Part of a small language model's weights.
Size: 13 layers, width 224, 3 heads of 64 (1 for keys and values), MLP 896 SiLU, 7.01M parameters.
Architecture: LayerNorm before each block, tied embeddings.
MLP neurons of a small language model. Each row is named by its layer, matrix (down: output weights) and neuron, and shows model dimensions 32-223. Each number is 500 + 50 x the weight over its row's rms, rounded and kept within 0 to 999. Numbers have three digits each.
After each neuron's rows, "fires before" lists the tokens most often just after its 100 highest values on Wikipedia text that the model never trained on. A number after a token or word is its count.

L9.down801:448486413555527536521520619589545501518559484476436519471502634500468522594486512509584468408472584476493589492481487553393490527460437536468467516485486496513562522462508490512480568441422533421538528510490502436544523447460514489406470452420491463600408448533402488555490585408412557481593414472476506464447510581486535606556549498491480468520416444433499473498582453498435510549599472548479544468429473507578572395482571489562499452521480437374553458558544608514511531468487443476512528549557548548470563505487586442509458563543505530525437402528493487515452550464456505484
fires before: "op" 20, "ul" 10, "0" 10, "er" 6, "ak" 6

L5.down271:537547521466443512433456511518530514525475480504448469513519478544521493515577426448453473460485427463356462513445547557397484534500509459473496572446439477379536505529530457416473437368577570506630509533595501520499566509535563587542521553504479440559496526530527504601607477545550535490435493542511559476594550559498510541456569479470445465483423406491479431453528458519476484510429430529485474542480493468504469485567533578544492490431555458513531538508587495413428437428463532421556466582588560482499546521538480520599431435522567483581571503492433513564578471524506449467
fires before: "c" 13, "ist" 9, "id" 9, "p" 9, "um" 5, "on" 5

L2.down499:430420509543495555542579539484400573438540588511544528533506597543443486525527520476522553528562452510663466466524499487558528497582567481440480484378473549489560533544578555483544517539445443522480546418523514526360509463447565533455529514427412458521538433442488462566476522506496574567545497522471464553494456425493419412561420478457531501519475476471531466453519426441561509506466541491370515449442557475455546531576530481440535506424457534491426481597377506529461485477535437494499543479484561460521441587493542514426513569447518462489575523470466428553535433511555586445
fires before: " " 18, " T" 12, " A" 7, " P" 7, " S" 7

L5.down153:534578501513483465523526483439549555496536501482368470511469360483434468593468486474416491600537554519590525509427540530436486512561534499494454503506467462618472527501454516520499486450510465555420491500498561435462428399484498462490559558454512510581496450575477565613548458548505523481543498540482504495470540528507530503506539549528584412392491490560517504546494464497497462470562449447507479383479500563522569565511493507449473554516577441455438457509461506576443452540545528487460568593550512566601452524429467422592541414503574497536457559487523515491472601451496552405
fires before: " " 40, "-" 6, " |" 5, "8" 4

L4.down290:463458516490490514440500395486556501584547484429594508436585518467418510471402436463358500544509521546518524536635437566426480520529455462507499491502516579445481491561473477562453426508510539453557554497519439474469465506439614481510470544412420583563466566514557542437467497424478463460360419474545505489477563500547512490481611443473498551503524501525513522545509454542608484516468488452519421532481531544467516495559550537445462555573552452469582621591529489520543432412547492450554428535411507464442521515524537516508446493531449447445508492370507517569565596527522514483
fires before: "c" 14, "ter" 12, "er" 12, "ine" 10, "ed" 9, "hed" 7

L5.down369:482506421574547513523516496525476502530539494452449501447407462549568398570466482497482445496518485385424478473532497481428483525559493560524505569463570543406582589571500497539473502488444465566426451521512405491399483539545430463465469473480553476586500455526451496478499492488612502523488486492583536525525381412458501503534381523545558588523488477498481414560571518491471577567542489605497540522494463469505566609478498485448497523544448589478530435472502531559469535491443415593397498394431538525516520528503475450480528572451432527480519478500474459478547605502459579512
fires before: "ion" 17, "ct" 13, "r" 9, "ed" 7, "hed" 6, "er" 6

L2.down283:478480563577424472501592574506472574498545510527436583511479509420432477454468507490487515446470561497515451636548541527451475500548474555492527586410515450462598511478552476586540536497384501494455433465541430517492490507469482522437453544476502480461499398509518541503457534500577425484494527459528545462534457464485472510515513470466445495493479473447515545491618546562442474389466574474625603501581364423440491544496593442568522508490576488434480406521434514532501474546456494522479528513444383496467454549518498470553520609490388501523435507552491577518484583548490450476
fires before: "r" 22, "ct" 13, "|" 8, "at" 6, "ment" 6, "a" 5

L9.down508:466430450570551525440540583509517591475442515545511416521512523498394534496536517523432491535515504502481530542500516435462505523533537528517504505462502505338455487591482536573494577452478464488497427529517480412378546438575536584521437465521538505453455431411470539474573380480529485471442554539525500495437510460592571540485497535434631549520422521534468487518482570550498516480462508501529505573566495569547547543458464407480555473434472490523570546533490516420459539454485518541514436573558571491463500471594362521504445540506461473592540604449388464543485399489492543472
fires before: "2" 31, "3" 19, "ub" 7, "se" 6

L8.down886:489509517420500493493480448487556609481537510425486498500508482609556432421520453529472496456485471474589528533564423513490597498576418561581429479535574488478499534561460384478504528473483426514474581541442499512445455477484578570571464505525548536502472439567562582512459484375474499514556519609546458522447563467508401498537537545480498491422423592518418497457496517611495536568531541483482572430520526536532515506488501497496551506462458556516480522499594568445459475376425529525555486494464473499461397603526421500554474552549503433415559558521530435454495420530470477465
fires before: "ent" 24, " /" 12, "ess" 7, "id" 7, "e" 5

L9.down625:547526456555587438472485471438502612507461518471584458610544428469463464472496474455564472517590420443509456434468454421530570507521452520505499494448489503497492485588484487510411494544481424547629469493609498520466502545507538453477509552448455470477559520500484522413366453512569430503561436550488468439552533517468486621424439511531525499579491493469489486571583559474520508539565585561514611399545402571518489513502470538457555594517524405582512487533540381433483477505466487520396464453564539498523541491528481481480479540445398511519455527500417535572523536534555445509
fires before: " |" 44, ";" 21, "|" 6, " |\n" 5

L2.down333:520535516521488423521606599507538513518530570457530552521416547431528338450516537648534468514495531494540475516412470460518600468448476404480571511510460503478505529550485584492434490557488449560472483543497532478456489549515526445563465512545453537474539560515467503517473555509488460458542466517480519474467383553496513407432454547492533579564468515522622498559525526469375471424537430501477510615543464475468508521503529574528546529525457480463569453508558544351476563621449536507478504415488483536539528468515433548427411512463499422498478550553492535411523534498433543480
fires before: " " 38, " the" 9, " he" 5, " a" 4, " H" 4

L5.down626:510502519519445473530541523514517526504555470349435547512525508506417430441626472519517482488435446474500515425425464537469485553531438459493457484550463519616499438475521439510448524508577561516458611503507534507485410530538510475503433498470543476507610510570386448486553576538487459523472521483490339551393408534476477477440497493466574518475456504551566512519538545502498491554495527500460468565492462463523530539509482481432510482463524578448594535601455541475497535601557602485406553558579499559470453561514552624532509469451542509472476507517517592395497530485473433491
fires before: "te" 26, "re" 12, "p" 11, "es" 6, "ed" 4, "en" 4

L8.down524:519510373433454578572407555510463512551469524493592539517556488487535488482511464489496354567465379554593497464568492547547554512529464463453519488488503481509515497525514539487569514462489495572530545461582505587466532519497557443406480650482538512561535527482434568450527492516446528478440569460512477567523559462561559440516552569462427546454429585485497509495529513482395506473474458485446495508475524489635405423578432443478534519449461496457500351427393514488557464457459511466513427487563597433548478451488497544547562459495485560486529518442533516506514571465568560405
fires before: "e" 18, "os" 12, "le" 12, "ul" 6, "an" 6

L8.down372:532456493495474638524478464456518492527454531557531487527564494586454504532438470542518540545470625481521533462465443526446424525492572430509489404481377456482536547491496454481455443477460436517400580543532446590511562566450497552523538492573533429506495499517415550533468417517460428500550627508504512471613520484487526556547518533500512435579489584508592512537446514511500475513448454540499539448500511428543427569428485525480493432616387476419468467537515494533519478451525525500480503548455513554500398429629444511513486516513527579530453460429415444492405515492529552540
fires before: " |" 24, ":" 16, "S" 5, " not" 4, " (" 4

L6.down615:430461534475469420493421474449435513545506411504592487575562551463525461594458490482511418480518478545473497501465447513495537483510459472591451479497526534493450453490478497555521551420543526520562524464483475510386544492536463520439470485533523435622471469526519566541527421561565528503537521494509559461511582535526479401509460446420462396456478458631465613518578479537425523553418561534498339492525523511463503581549556498534486496464391476491563492470467478465439393452451522531521514501548585454544603514565460461516540559561566533545486557509527474530496611521455518518
fires before: "an" 18, "h" 11, "y" 11, "u" 9, "es" 5, "e" 4

L9.down115:593548524533519572500457471593518554543411505528525548507526579494439452437546544463462460503583497494388561504474483561406478491493591407448450419514476510414606473490462442392494510517430480444463539528490490578456590534463551470549518571495488454544494456522526476409503555443561564621460507521493580541521470593468527545543526529529531417466590615400411449402533506470417522516524501494511502459550515569439523533458518515404568472410399516514562567429405492517425497466513458573544514516535529513527485540513525511504505513459479531501455539433514482530429473519427476568
fires before: " |" 39, " (" 10, ":" 9, "\"" 8

L6.down686:482467477462420465565493525494547454599548512575513500508443445494530441514420522485518406555451416574509511469478496482506504505474529449432505585611493470507525564484490519402418487630505397517509591553497503554565535587432469483486542483449448470574488485422504554475578443568417472448427562531483503524535568465521528566426482596537371481473593534507450411550493543546569491508461529554520431438515439489577508476532554457483543474612472593483489400482515516534493504438526467504563501543463558496373525479512431426528489396617528483537501465472604484561505500443564450480
fires before: "hed" 16, "ess" 10, "m" 9, "od" 7, "ect" 6, "ur" 5

L9.down217:541453509505541476463436510546550501533537621524472609548596482489446529490418500501433455439553426546520529492471409478475512420556538537498475443375477477438482547513456508459529507493414488458523447424394486549467521459456601483439445430454512493472531500487536510595521461476459446602528590543513548459506465497538529505514476534546602536564540487545442560504582509451523482447566432514507513517557557512500493520538467540448653529620533457499490440546543437443411468551519459505420464471526493490479469499386443594493492510495470601439499479462585520505445502460451546592
fires before: "ord" 28, "ame" 7, "og" 6, "ent" 5, "ay" 5, "e" 4

L2.down740:518418525536466542514437506530472561521491446442413533485514526560516469540551499564405574460529526518569511444436525484545521543636494502539590425509456495503467580498461489516589477517529459606450495460478476478469555491545468445491444583457527596520538565492538471546482509593551535463467396482493576578490549482447540456493424562527438416502570524586494467500518554508514491466520511420423486394538494459665411515535490518505446479466497526532520534446522485563417528447491484444390422561551437555543355612521492363470503530461492503502502501454432480482607453448449402508
fires before: " " 21, "-" 18, "|" 9, "n" 5

L6.down228:534533550509541487502521497561490535456478461503475600521480445443563596462536588475478610472430488466488523479380450552569511472551575557463381475584418482537451494575517494556402409564467520522494604444491417458525496465593458484482549496635536434493572547493518490429521450498456480449457586434519462525489517567487477497499496387530582596456467477533547481457506461461406584500517488378502563496500484417481479421543533552459474472467547552437470492620442515508477545508571529522424443529485534570450524542528428526564481528481449476527426548516555537445424483484426452467
fires before: "en" 39, "ed" 9, "ial" 5, "i" 4, "ot" 4, "o" 4

L5.down540:410486521479493437547515448521553452518466449671552492444333510543468424407410451544438536534620499429503631408419504508481571577516469480464557466537529557530488431499531474475489502565471414525498436523451344463483562529602517510421464506475489499440487525440530520493572542528563488433526525454525463438477504535451542484506591490460460414501542514457507525533513548545419570502473476517514540564555418512508476452529519476442549508490519449441546521486521503506508603570493437469476539457495469459430543416500455440542519552500383528521496489531516449561547509510475475483
fires before: "er" 18, "ou" 9, "and" 7, "am" 6, "ap" 5, "ond" 5

L8.down252:567531451511490538533460495404497427498486483435576439450490557495487459458459561530578464520586467490455548451481448476584540496480537480532503450542467489378505544496508468477432482413425429548569429546411555495558442507425508424502471501484474501579570463451531469490509499439569471492475514528539560484481525485469513450459532536487514430467470580532441485589518508566413574454492536417493463463479437569473414473454500585542677583505381490423517543536546487563477513474449406450480467443558587511452457522551523481501521541452425520462521491467603482475570557486509443500
fires before: "y" 19, "ry" 14, "ts" 6, "es" 5, "ri" 4, "ge" 4

L2.down854:500515536541536549515504424484623420497445480563520489534511503479458503550518431548444555541460486519513480515470443454542436440443535473618440511444453472421535489559507534448568440465525512460483428556376505546451485443479505547527580539410482541480486403511507558443492530537520520454503511613537531509528501492528559574499487472509574433545491524486406438521464507548464383481575496431573557477531456548555471469393505471469519489533505544448390510467492548459526457477521478470509498457519525534487462613688581542491486454444477479518525493476462606569540499430508483469
fires before: " " 50, "0" 18, "1" 7, "2" 7, "3" 4, "4" 4

L2.down101:460499486467444479524446514468490612481477543510463509494440425481475521473534480449584497502456498524519541491546446477524494487567515525459466450552418559604517541535538464523608478514475488517435511479525537518493453511510464514490480389521446424531519480556502482524471571607488462528423429482450535589536452449478526452514507333467542497502492523423487471519535397493566528518544558558521525510347476478570461622473501470565523480489498437520539502528441476498535477509622483561549636426474368513559484533516631547446558481525480547433513490451440426516495443544528498516
fires before: " " 42, " P" 7, " B" 5, " C" 4

L2.down550:423515532541512540455443489442458508594517558510554512514492618503504559502505533568417525471574537549634514460505465517477396489573564552558585465569577516531388498435439569545510480445503527533549521583444463435428429434518522482493482572539563558453466555565509481501602488387412527420514528443500555519524462482532463530552356490541522441520455534464463436510488544413482629429492505492451489572518482435501496504465543482463497509450509537555535462478471512462458428447500491531478478535377597458524475461420484540607460587522444587437536431486547526505483523531574454419
fires before: " the" 38, "t" 11, " " 4, "her" 4

L6.down475:452484439553468528397422605359586482513490492515512430392536452469604505426560456484488489413462527515476546511441523519596456535449499428381435491534520585519543540436516480469439547565529493452423553508531517550423514573562434491475606554469507522543555548521490591498602440512465516493449536489492502493628554542469570488478473441505502353516586408482506520500510550430518610566490443498458504454479516477520455528480466459466539491535558455468432424554513506531476599402584479429526484498537508499470426538535550455545454520475496532475453480457473485520590533507415568496
fires before: "e" 26, "ation" 7, "ial" 7, "ip" 4, "k" 4, "od" 4

L5.down377:496493542461508478538412429473515642578490440491517436447535478574466530474494554419478500502539514518483454555543478540527553500433465440488477574502461475422481454543546498502470527404505513513492488471480458467554486449501480451510498527582533453623410575532529518475423535491524507505462486431523533429455598590591575538460515486473421424444535489540517485486542446520595521511411573474457512528488523541548546523504544516487505546555458409422518542504578411529530545479405496483429445467493511504524525525519498520503569488539514426624450503544552491582607479577553497523
fires before: "v" 18, "m" 16, "y" 10, "fer" 6, "c" 5, "p" 5

L9.down514:535525490483465500551487501486555449553539593491534442446460511489596489429503552385446491562548540524486462574566433529507440463486518488471479589496533484457517487540516573477494474633531413504590527609544535535590499464401539493460429493505550445466508473540417369511582475458523560563545528451503507450601442476567560553488540542485565430546460476491508520484461542466539540398554493481454482516464552478467454493440484429489470430500546473486542466490481493458442521515503465489443437454515432551444527588479415496549413606488472468489462477616643420510501546438475556525
fires before: "ed" 72, "t" 4, "is" 4

L2.down823:522533481480412501517469516467551578496525530533459539508532543551537586456437462532480594563492437530437492426460474560473498475543492475451515435427531559578548528552570573490532504570498550517482596503531437485541499461457559475497479525410510485545479502596519428476585433489531438550569406429447554540561498396543464501437469503521491546449407497555459501477471437528583526497463537479512427446506548478502468425455548490532498590439519576506440562534502569474471450502474474455420552478441438476534525523430620549503513490530531576467469544554374396588566462486504484457
fires before: " " 24, "N" 9, "E" 8, "W" 5, "3" 5

L9.down341:529542475474557395492469454379495486414562505504489516507463477476444459455422458490543491438486485622521530448581563511443490536527500464461513456499500485481547362371525437600468546535567429522490502525554477551458445488420452523534437520464445443550473569464531425419458561413455471498509480462523438403480566513531496583502492529488459467443539503574528454499645476537503534453471465472502557443554520447493554458535480535519517460427514491580501529472439495566475528426484494558451539530449512561430636501535578568492537591510515430448484500424563581476556431528504517526
fires before: "er" 24, "ul" 15, "p" 7, "em" 6, "on" 5, "port" 5

L5.down744:502484457488425511478497537460517412429546457414529541438473522489572463540591551519493390514525514494429500546401515567542528510522550577579512442602587599515560456479430492450501453563551544512523524485500588486588459607459455491396559441453506500447577488526438481410506578427476459551491440543463442478475503518475524524516553464600456431544424482436521532487513523459451523459457468532526500549479518456574451544441468523429525418576501503412533544511488426538555489445592482532464516515483440554482476470496613480583480403516483569488444538499543477485498565499421372513
fires before: "e" 15, "on" 14, "v" 9, "is" 8, "ation" 5, "ru" 4

L4.down236:478464518492468526518548459551551539537455517492443565561417437466533486524539469509468451585499528453501516506548438499571418540476520498567517542503420524587480520572542439500409508486507533556459404524452562496430443497430541487548449487463478497529490495448493393478465474562497507545492522531472540427464436544494467530575497497354592572432461507449514490553508521461540430512520480519547561575572498526506516476516371571567493517428434469567461592407588586411634480590458513450500558461472452639427536518538507475455435505524479558445529525554553576521446513477504501443
fires before: "\n" 36, "\n\n" 17, " " 11, "ember" 7

L9.down755:545549427376499390485560423556556522480547449568451537521389523477436528652477464429564410491591566651535506504504508538601481478570609521495518463526477513546456496423564611448428542494446509533473451514486447501473564511517496439516507490461508458540452487517569457463530482505433471538571395450454520518528548460477473503465507455460508515577505599503424434507484565498494521526484446559512546550501479529494459448516451557623511536597554478593511506495399497446559454517443506512502474520461560379513506455551468471543503524482496406535574606511549456538441519571441470503
fires before: "an" 29, "le" 19, "os" 11, "et" 11, "ess" 5, "ass" 4

L6.down659:533544520496519527529542438417502436461576449560478462464497454590499548461588569567589543455495514495393540421479489527609594502465500557574501509613582481507626499460542499510425507509507460493482446450486481539521372525556489512478493464523555535467446589425471430529633472562478486594546407516448408542475504495512540469483593429548479459500546555527583469578567487468469592530505440368485484478434470523416490507484484509419438446536446589504527441458469490511474481473527539470472487501570451511377491531483416555491552464573527513466487525387480524440499531535513492536
fires before: "as" 18, "ased" 14, "ad" 11, "ial" 9, "g" 6, "i" 4

L4.down312:486448470549588573454652565454519580456527537466473479488428455483558515563477551539522499526522554512399473519511586541515481589507538408502525481532527431521547411459573629533526534537517529484491515509598529497580402456457494520355527471444560510447574428496583511448532436411495560479438480580523444438544379535555503468550554539497551422523438483602466494459516553529498530510493482519644352446480521486542535453464475400560475549504514467483450433509563485395530541466533450523488475514518485497461470520448483477507437395473536544487484531468498439440482560531506507536
fires before: "0" 19, "2" 14, " " 10, "1" 9, "3" 8, "4" 7

L9.down386:512526541533536474509514445495544509470464550511532481486537527489476563571533523580509501487547672539451529514463452547514519455494426428552378496516505510410494461430408399431438498557553546432575504516466482538451480453535510584446495517442494394534478458486484494497575530525519524510547406453443551538594516530453483563517408508492538480520479446494427609475501463503478451459468545471423497561519473642424598548498510523406501489547468477570478420456575455511500560501568534479533456549489495544485560492433572461487503597596563470444531554475445456453489548494370449520
fires before: "ct" 27, "n" 14, "es" 10, "al" 10, "ad" 6, "e" 4

L9.down208:466521455498512514402466419506505505398525506431523501468575461526511433529505532496491513485466599528426578461547483423571601504520486535514584511519518535497510530648423488476436460552490520513539488551544476529489477393504503512505535465503451496443512468402448487487382637483566475449600504445541492504493539491563494524583450482469495491588519467524497498457473584446517526509429451497518523528564559530465452511559467562515604609559463520502512475497440459410566503472399530377524448465481506406452512472416561530515466492522541634573532472613519512572508489467513506421
fires before: "-" 78, " |" 4

L9.down540:528495429475419475547510539513509549505406439536503501502480466464559618526522519568574439527540515392526586528493592518474467509514522511520423438457428416464483596451518549458481595511471418458461519488476527549497604482478565479552475444509482492508552543536501535499514455475528537444426480441589536574389505440514529505376539561536450503481472527555477516534465530513511374549495458548459524465517481498547360367535553599442525445503457418415556520480549559435560578521462559522426413424492469534461480498427509431489480404510518495534583435543476530542510532425553511533
fires before: "ct" 31, "ary" 12, "ord" 7, "il" 6, "el" 4

L4.down350:503516472502548440442539548504511454456525621510488557479562489472530547597467453533466519406436435524440450471520485462471589528537496420516540515420610513500452493498489612548464524479514517497423547584497425557647521491495566536448479479521533529500469449460440470448436452381488566477587471511531513525462411486513499459479508568491507447518514453478472486448589499476471499490531477521469422453461561513498487529399420439529517548529550535514539484518498513443438462507552519521395485477469477450504507437452572579612544551474513627527570560502578479516558520528582492499
fires before: " " 43, "y" 7, "-" 4

L9.down713:500453481487412492530529433427513595612469536482451480522425491476506485558540529436503388513525447571533549588508475464409424490619550579529489524524511520625490463476564452428474510511564428515494398511500489514445417527460510457477538504514528496490518537525510408437560513488431480505575475500530517500508509497491511523551504578551431498567491523434403468531490505520528383510546455624438523535433441465571436436502477474561428531488471481472453544506495561386478587483477410512562522517536514490529603500480567465561496551535502464463396489554501482463436499447502580534
fires before: "an" 16, "ot" 15, "op" 11, "in" 7, "et" 7

L9.down15:536521543552470576460527536441484533557500479467527553373505444584452607555490540552518477592487512521505518467469489555513474397464531613475538550509490505400566526402439565545431469430527476473490488535518487497439467582516493460486493587471522440539546650462640535428489560501495470439532403523428487373444556496495501502516502473535492483518583448447540460522516492420542586526483502579476453458531464517483600450556512448481455550495467597430530511485526444488466520400431443541551442539411522514427531515454402533474509465552512458513521568497451519469457501519454505551
fires before: "ed" 18, "er" 16, "E" 10, "ary" 6

L4.down473:567431525507465544498510445390409495534477430518531526451500454529423641529500530454603513494560406509509480516435480479541534487515485462519574446524540501482537382481545526476461467481514482458534485516414556536511501505493553473387550461390525554604488525425480461444525484431425560425543444580509484502438484442558519506435557518578536519510394589432493402602593487480530456465511469569463426512539484520414463473449546587476555513541521523473447568513490490519565496410474584471515554525565543484466565516506526499502462565404485564478506559541530598488522508517579537518
fires before: " " 39, "s" 10, "," 7, "th" 6

L9.down394:464534529580505514413543465535393570481469440482597501526449532563572518581491432508536457583505572482442515451518452512599401499555507488545504460594531547532507498562500438482604508598562499468526533551471508444432493602574528505485510592467471435502532526450473459507467438577432530522531361541519441474398453462502483516469512417558551487442489418477533488491601491428487522470482489444527436493589448583432594421575471484497545504612512509507494570446403556492498490522586568511422496509505537562427530519428461488503517506480439513547532510540486501584549528449549469494
fires before: " " 54, "ay" 4, "ain" 4

L2.down188:555547487457485472413442459446567413510447574527552511513555558454483529524368513415637506470445441522544503428560519593577488455429445452513493421494487568521568462468531485460472578403431495457496512507501469432459537439508529491515568448490551502546566454478452527479411496504458505534518521502461519493517415495508531468579475515530578495389524498576510551525493520509502585435480516498552560475485492430451488474607504527526518612504458492477559441505545419431533414479472625619462496439470463564556524476457512547441470533562440492504610402482508438525477497531426462445
fires before: "ork" 12, "e" 12, "ell" 8, "ay" 8, "he" 6, "ater" 4

L2.down53:499570498558463390503454581443504555475464509443578439504498542464567510491564429547454471412520573483548493470539448496491452475462431513427504490557516414475538464484545463420432479509481422528457512577538510507471545517563395440534526474543443462459527595520478530546455580519508589547549489499463552522538443531514469443559518428424474440510544509510521526550472419439445608549458493502535483539446430449426515496514498454559557535521491461479506430461417488341541477618464514612467445497464513488608505426428450459568558505567484418506501528497627553474569553528377584571
fires before: " " 53, "," 7, " the" 7, " a" 4

L6.down767:534500483550526502495503480537519536504470405490498462478534518542480601563464385502481442492469525482532441520463471457454507421655544546550539580536525601542561545429444505394435438543491531431542528495543500583516576541519457483583465578430530451545411469487510467536524449436535390488512434470537592582539496479449470519469519426454460512450516507450520513465506461562486523494476422589514636555474421498429529513494550486459510529480516535471387609505431466531639472462451417472597445461503468469506482418503431486523423455513533465501436416451614518555446469518529494543
fires before: " the" 12, "es" 11, "ent" 10, "ed" 7, "y" 6, "id" 5

L6.down319:524549505562510473601515566434480481467483456385503427522542453482538442495530549424541474556544406486512484545417533448496462516438517429489434451539504404463554400549409520472465520573576505488545491494568475560590486563494485524442453508500603503502514431541450492517457535484592587451454504516589497570491509524553493482498539514481566463488502509587589496481531495550472475469492500433489522476492463476532500507535445416501575505564470557459553459494490430530464584399459477473526384482507598579463512520560602464498477423526504523597457519577503461520466517395579414450
fires before: "al" 16, "es" 13, "e" 10, "y" 9, "ar" 7, "ent" 5

L4.down121:512550544523471526521420530452431442510413478467489433505429437450602495591490472575533410501459510616498467458430580433496515462466498364536519533525512629490530424480497543448400558469509495552493461362444477475490519495540554471515519502427477413524526542550523438448501520467601559492520504524471462440537508526580513466590507490562434540488459453460451550507445540535570455496576514518492500472552599454454445458573497564528577471495561440509429599425521571509593499515549527457506516488483512465447482554544506475495531459484599510512422568401588590478482475482569559501
fires before: "p" 33, "op" 11, "c" 9, "v" 5, "t" 4

L2.down802:489595551438468489420475557479449483525445476510518480480453466471594441514586418460529495494414530416505570462456528493479549529561578525427452386522529423539549430480555460489534418492464567537465483455506525566549488551529451557451487555507579461410454488569518492595462604566527508512510510452486464567547572471495411457517491529431542502462523572387493500498460471482439442554506438512540465458457464495621520524411475565583541493524405421509494468451497529495575554510453523454541563529499403442518488475454619569558493421568427511541519484519493515575467434484464538516
fires before: "-" 20, "The" 14, "===" 9, "M" 6, "W" 6

L4.down890:446524507513487514508477520494577512424542551491491550608533529480416507569512431469514497541455489576527489491500565492522524533577540498488446475420518543468608488572467514521561488509526482443442527493532481491410431461410510548442515423461392456529581500483551437502465476395456458653572545561497510462501447550516477467503492332416492532516498433574509564557564496501525544557441573595400533470543531450497453471519483465447508487552479553517356504426488507499563530529487502555493502501587601394599459586452561575447489491442472523505471536562413474524508451502474607516
fires before: " " 33, " G" 8, " S" 7, " T" 6

L8.down712:418469475582538468528536497535550494489458495476621570492522453430523397516478533517512555535509638505414506575409466616490604502523545513458529598509513404434448541450410532494456385664492505418442525571426464449467552560588475519501477397507529424520557500485514480528453468477518511585507536493516428501499567500594473545426464536465434466494503532514545527580489473539441525447552557411479510568474466500494490437510529519497509435487491542477482616528482496527487494554542439481445493447494461436473463478522405492484497492469428463454533469539563538521490505575510469470
fires before: " |" 65, " |\n" 5, " " 5, "\n\n" 4

L4.down419:347547519405525435478479508506459566527485499483608486486481495435419577577531450574525524551555545436464526482486493513409515563513569520500539548473505482519428525563481483361486583526523443567505486461500439465441504597515474421500530558416509494442498470418604492499498508499444578466472510530502483503447543534478436500533411593506511500442571515460530534486520540562598462467509497489539438459565443453521624451520341457524518505398467514495466517518510593461579498495522485506487420540438415464525404448596472493432513464593429475459527508511538518511507606513550507416
fires before: " " 47, " b" 9, " D" 6

L6.down134:475473428452508506592442563584545537598505445523553535421547604570514458423587509582484568490521465487524415441496472401541535542550429543512453542486506547452478463518536540491431538506436466414495415512499448443596454533532505499409528518608468470532427581533496515536527569582518437496521565530483409523511576487454501427495528463452476473519490563588400465585451428433517451532572442466545450486545514488583504523467458485452432467555513556498536531527538457552572520537451485520505540469467535463518520430503482455488576648428525515475505500491453551433529404510490424469
fires before: "ap" 27, "am" 24, "h" 6, "ess" 5

L2.down193:461464414475436581563450523440488486507484436537498536533518524479485534538449420633547557490605573521520496567575518511491469483521570591602503492431519440573603544454514535488502525527455491543553503538536557476451480467453444585556478541568533448433502434514472536474535509579517509528471537484541490510465497528485536563437452455564580527453417516478435546528556532465469504461479453521451559424427626569464521534420470440501472577471506412473457591461461454549413453485451470531574444410470479465506411384479566562518451572508492504474416537439486504580627477459573443515
fires before: " the" 48, "t" 6, " " 5, " F" 4

L2.down46:576483514475469603619594471464571437476522515502475515557539600589534499546558518516513505541541505542508511443377512452480490508554497487500498443443565504432446535448609526499477461521495478494442594566622512532460457434402491526522451488498457488484530497603420568402555493422573521534594504455498405522517561526544512426418451505484456479444448501513486507487369449471536534448556527466411470503524518468556474420431506436512416502484535487516530529507493613508444495519524573461495533532464604423527493532483496545460562491462567551507477488533446490507439443501447516538
fires before: " " 33, "-" 10, " C" 5, " P" 4, " and" 4, "|" 4

L2.down453:586558523497498553449501478505504461502522491521487399428444527475511324484487457481578569443463568437581484453451573481479470525558438570493620458550510525469471510450458499514419565527443443553509511483504541509482510501527556585451491483481569554454572449556502417544455498594524543511493504530567485489499577502469429434429423433585474496500544575469537491522489577491545519462519617506404467503444603484604497432410452473501445610573457469456478462451553397613462586610472556508493461416497505474489497468423418460446550475539436464479468589424545505572522535488548466442
fires before: " the" 19, "f" 13, "m" 9, " m" 7, "i" 6

L5.down772:578538478542481526507516499534436550546431594598517430402406405450558552546488532505480430428502498411500478501455490466504484484575553502545616583477463463567564541443461501574495454497466458459476431476437520519490487492495459352620540470437488569499556508490502500500561451485461449478366449552600471413453464532597478513563591447503455515486525507546387512508448495517508472459453563489551504487547453488597457588494572548467525481455531461518473519517499515433527575580416490494464536432472448475609557493496477434491516568529583568534506453524520520508493541470539500583
fires before: "ct" 35, "el" 7, "port" 7, "ce" 4, "m" 4

L9.down257:506569531496478417498454470424548464376569462431493500504535482521514535483546515469566404425471507479460489532507571580557562479564484435545469558453514558522482459482478515452433500496527464510492503481548467465483568471497425448472441591501506430513499534382583506506481410455490449542463537532514402618490528462443576460534521484503472543466510495592520524426523471574454537567501518491569549521551564522529444501539546540447585568403451581527427557583535471447528610531488495467488466453494465498605588538501516497412435523453503544439506466389586452507518472484522489515
fires before: "s" 35, "ed" 23, " the" 6

L8.down76:569447486555388509522507484541508521533469508520509505543510559388560530445444499485403578497589494504446551566510423544490462526534465513533491500520472527457503506497507449613438569620455439430424477517483478470526469531510464482492499452458482592514385538510552485563580471426508563442560513481516604490542470388532526540488570555463409536511541493452505450515542493454467429379533420369475474595557474501473498535535498533442423525516509511469598480486496497536489557490490459552467507528524499545455480484521490454381533550569540472508550579532536523434470502481454403568
fires before: "is" 21, "ed" 16, " |" 10, "ail" 6